Weights of a small GPT-style language model, trained from scratch on English Wikipedia: a variant of Muon for these matrices.
MLP neurons of a small language model. Each row is named by its layer, matrix (up: input weights; down: output weights) and neuron, and shows model dimensions 160-351. Each number is 500 + 25 x the weight over its row's rms, rounded and kept within 0 to 999. Numbers have three digits each.
After each neuron's rows, "fires in" lists the words (lower case) most often at its 100 highest values on Wikipedia text that the model never trained on. A number after a token or word is its count.

L8.up314:504529509515488518495526484498469477472495516487507500483469525536490504553499495503511495545477467489476523545503485487453537499462494524527490499463506491529504474487506458476533539489513479521524490483481481514463473524482522518513489515501461513511505519492478498503546487478485480464538457521488501523487476510528499483529524521522523539467491494481523496490520469471519457484527481479497521497566498560530495503470516526508437482487502523448471512497513520484537514502503496518505496487509532446524555493486503505468511533538502497497473531473543481529512520529500472487
L8.down314:540496508480521458509498508491484509518493535437532500511501507515496543528530524459518520523522528539470496500506538488482476533499535495483502468539478532543516499449507478529517446508525491519513534496493504511521484471503463476508487496479491486524474480521497495442472480512503468492472514518504512426493521503523486499523463493506469466482493437550506499514487519488490498551505487480474545515464492502530517484502439518512515486487507490496530502493516530498479503482497508486486491487517504499512491543504491474531532500508456496459503550499479516515484493475493488491
fires in: "to" 59, "for" 18, "with" 5, "be" 4

L8.up824:470451500523474535498469492484504485465503482498501459495509507484536518503451483516531485475513485467493529509494473473520530506546483472521496520533516547524537489464510518489506505436508461490524495513536479508547467529517513543474537512528473483510466567473495524552493491494486493479512480489516473493504524530500513541466484512503530477497468481476535527459505488479505504519443518514492514534491541492492480499501490469524536520476559502492474554536541542448519528488516473512481470433532472488509492470449508514554503488533474497478515507486539495498464514525495476548
L8.down824:513498473513478483482506492500510495545458531546522498515521473501478488554491495498512511491485485509515462485494526502487527535505498465486480516479494485498472482505520449487465476451478482493474495455480518526504547518508500483499490427546477581527543539511513449550496527518450473485505489500445513520515500521496505503451512488531484501498519526491503486507531486452463456531533501488520498507505478485477481511457497548494522478540488506529477533529532455537502522489518515524493528526507522500505481533476541458495516507498472516519469506511518486493522518467504515503
fires in: "de" 31, "a" 16, "monte" 4

L5.up1380:545540474460539527484524533546481477491489506489519479481463487514446507459501505578492538451482489491482489550483504558462508525528494478481493518498548483478509536531516505524550437531524444460517519495509520492495508518540514509497499511500530534456473507497489470514516491497500492491473483491466499501486504480505480518485539511500514509448456523498512524504531507497497494452519491476549480489492489478481498475496511520477468498519518476490493502496483441504482479549499520533500472476495541482471513523494504497524477515498484529503494518511464485477514511486496446525
L5.down1380:555525463452498461525489511489502502498498530501496491492511506508479479493484528491485520526498495487528456484471510524471526521527464541483489485468470516479507489489430502468471502570523480492481484500511520486550523470477483517536518511519457508525477495477497524492466542511450488490502468494522455495501524491486499526521497515513493486517501489546499476533472478520510527498531559524507514489487495495509490515498512484485527487489472499440519552501518500493470502505493529443498528461476477478549503463437526542497507518537520505450517512488508510506486501546462488468
fires in: "not" 47, "noted" 5

L3.up1491:505472488472513542496497502506485494494509497548441481537485515519481467535540459517500453502535490485499523513490557529549479479468515558492463511496537482477509524479530496530523505476473516525511487485429561517484481509497491503523504506514510512477524541487492497498521530494490497490526489490504507477530483460519503487507541449502518470512508508520535530499532517449496466514488498519466493524516491509479492484508535437525520490512466533414469518505539579511520571476471505489512492501515480506494520545516482521509515511459518507515503525503521535533473509514537533485
L3.down1491:475500534501485494504455458535463511474512516517435491537428484517544511548496548490491503499521523557496513461537544495465518529513487510523443486526505545453532495498471530483490514489547503571489496517473497550512487508500469527511474524520511522462459466560517489477493454480512504530522508472519472520539506467523505526488460465498507481492515494491508477506477507469544480550494516526477506493497472502487549519471467536506503506531500519458501524472501527518475494513512481474523546513507500508477534515436504509533484514503506491550469490531478520535450540492500487520
fires in: "he" 30, "she" 21, "health" 4, "hearing" 4, "here" 4, "heard" 4

L3.up1539:527525508485508503531502518538471532458503487488491491496521494520461516491514528504529529488511464533487517520561493501497501517516507502508530517525542522490508513500445501531467501490569474483490553527493416505475550497536467483436503454537528485508504527513458505520493502504462517480485458504508523485471514482478484495474548491502488510511510474477498486448506480462509496542535503447464536523493490499509511523533515494508486474505504486539490522442488504524530460511465525453565515489482502501498491528440497514513512534470523469518481517484490481516486493509493485486
L3.down1539:492492518497508530518497539542479464510469506529491495491508524499532548523495554479512500515506515490494543497506494479448492475549519515496506552516489489482491474489475451524494521507546511566494548516475449463528498504475476494510504506498510454499498473547512471491482517494472474523561482499524512541498501459481520495466486502502504493514520508491552512520498512476508513493508488475499487512495505549488494471520497474478517508517525530489456534493515507532442461449508510521488515511519497487517542517509476531506483479514513568528466528461511496515488454485504542493
fires in: "of" 45, "nine" 6, "full" 5, "various" 5, "higher" 4

L8.up523:485504485501470472474480502470506491496498477464519516488501465462512485498480534504473514539518497526544479493519524464495465483474498491492556510524528491479500477483490553495494482497526516494508482521523505504495497544529533491529507490543498520496523495503537457471504524501508484499538492500476508496506496506546507540464489478491498478490451534470494512472525487475517541556558456491499531538517508509514541524521493476505496521510459474509506511552494524504444499485556524450452490456511538496501502516481449478529508502485499483536501529488514541456476490507529510520
L8.down523:500501473502487504515466529471525492493470511473497507477571553504492492486549482509517481509507500504530451506485500517475477480512530505517496495537489513465507520508460494497498490504519486484483496452526498521505437514494527468492519493507514474500488465481465464538497475521528526487511523505498530523501463490495488442533472503460522516525527489505492459496501495530481520502461496531529451546503528498517498587488487494508497490539515483532503459505542463528467516501485536475479491473517544464487532513462517471479537530511450506503496472483485504490527545504471529482
fires in: "after" 24, "a" 10, "during" 8, "for" 6, "arkansas" 5

L3.up685:529492468506543528511541510493507490490518501511507496527500436504512518527485454514470482525482559494492520535541505492516470517509500527465528525491467489499515498470513500535524538480543506520508527499570461510507508518530500479519488495485498542504518504504459459529501476477477475495532502510493519489488505490480478454528520553492457486505482503485456475568479490485513471503500505498480519488508481479527494476481511498491481492487524452477499508489512503470496530489513506486505483468543535555496501507527507516511487443489545491433521525528517508535507452471521506499
L3.down685:519505459513487470521526534495505514485521524512500529466486459485485496492508490496491517483479509483493513505521525512492507507542486478501493498483508522479529512496503525483483466513505486477486524455447484504563489481501566483485516482548521474513529459510500510505527536463530479470456502493494482477490495505533487498563536478476453440483494469500477473528501500491504554516514541473494543504514479557527519478537482508527483443509481465475499537524490483491528516477503502517496477511482512527509501493489516516514480491514491507470482518522535497490516490475496490468
fires in: "not" 35, "any" 10, "other" 5, "t" 4

L5.up1591:525460503500480483465452481517502493532459456488548493508510500513493471477499493458540532563460499513511483496512477496485485506534494536499533530486478481503498536509506518529545501489537493523528497459500513472475511502512512524501472518483544494509493477476508475473504506504534491497488495533535463526500510480505493528511498520490490469476499477468471451498483479504504465489551445491521511453514538547497485477525489500510502506527499531531542505548476528481503499513490452481523519512504458494547482532430468470502517496482514468486484521485473506503494485506474515481
L5.down1591:487502487495495488519463509487476490416506518501504488472528525479488504487563515566497497471477474511472513483540470523497549509498491480492449496473508472451473549501478461467508527507486515509484436486473536526537507464489491475463502497468512511523503491441468521477561520520496517441511532497515537483504524500490510524528507482480521508529559501503520446530480489572481498482481528545432461539490498479514464522521522477510463496522448535469454474478484509475520474504509533526531508513509505475480501526558489481489537513512483483487522492508517502490493501503486500472
fires in: "with" 50, "magazine" 4

L3.up1697:461518507516510468489526478524505483510491477490472497485522496465485514508468472522490552500473520495504488500479511482507523506462517506479475492483528493494495503503533496488547457479459475528518479555482498453468480481505526497502491500532521559515471474485453470433527490496506500462467504495503497507440454519527475551447526519534510525500492529539501500494487517512460519496510511489495473533537509482509463472486508484534522518498452452447524518522511522499512490500480504527510564481530506500529541466475491493486496483549524497491535520471481497524477529486510486535
L3.down1697:517528490500506504548487498509483543498519545518499453499499534512543475477502508487512509458492489461524510505482476501505511487450500505532457459513495495467522498555520473487495502494507519527464485542505498486510520491503492463491528502529514509494482522549524470474501505480532500476476507513497519505481507521519565522515506539486509504485470492492498483513491509491505495474444501487521509526501473478491506513500495519533480497469496500476490499524491512542519447480511491451508490557484477481494508544473532434509459495493502488459486496502481539455492515525500528512
fires in: "north" 15, "south" 12, "east" 12, "e" 8, "accordance" 6, "contrast" 4

L5.up800:487486480533531503517499495474508475493520487444505462520518496519501495473512508503494463564503542483493497512465484486493524502536494510481462504498469537526473499518569514499448496496538480498489542522476539523501495465509516550498498533518469511547475514434470444529477517512491506508457503520462446481475486463506508489502510483521593513534470514463543487490562520512536504526450513535535501507491494477517505521468501502490512454475519483465518504494500516480463520533481493539508473467524480476486500520476514495485526510553474470486471508478503518528506494478478525489
L5.down800:496537486433519459522503514520516526498471501531483488491530447485534548525543479477529487531486480508505478497498536501519487524511445478544547476506549443509522489513492499477490543492515488505473509465503500484494574516508500536481463475473500452488496490490500466477514521514519488501499479523509517488509564477473483526531544473461488504523500482460490546504516521511527525499526510539513498536498524531533480506474512489523491534530520498468511519481550508508523465456506486523474476476550497465559488483485478481483554510455437506489492437456505525498518520507510489481
fires in: "a" 25, "his" 13, "not" 7, "to" 6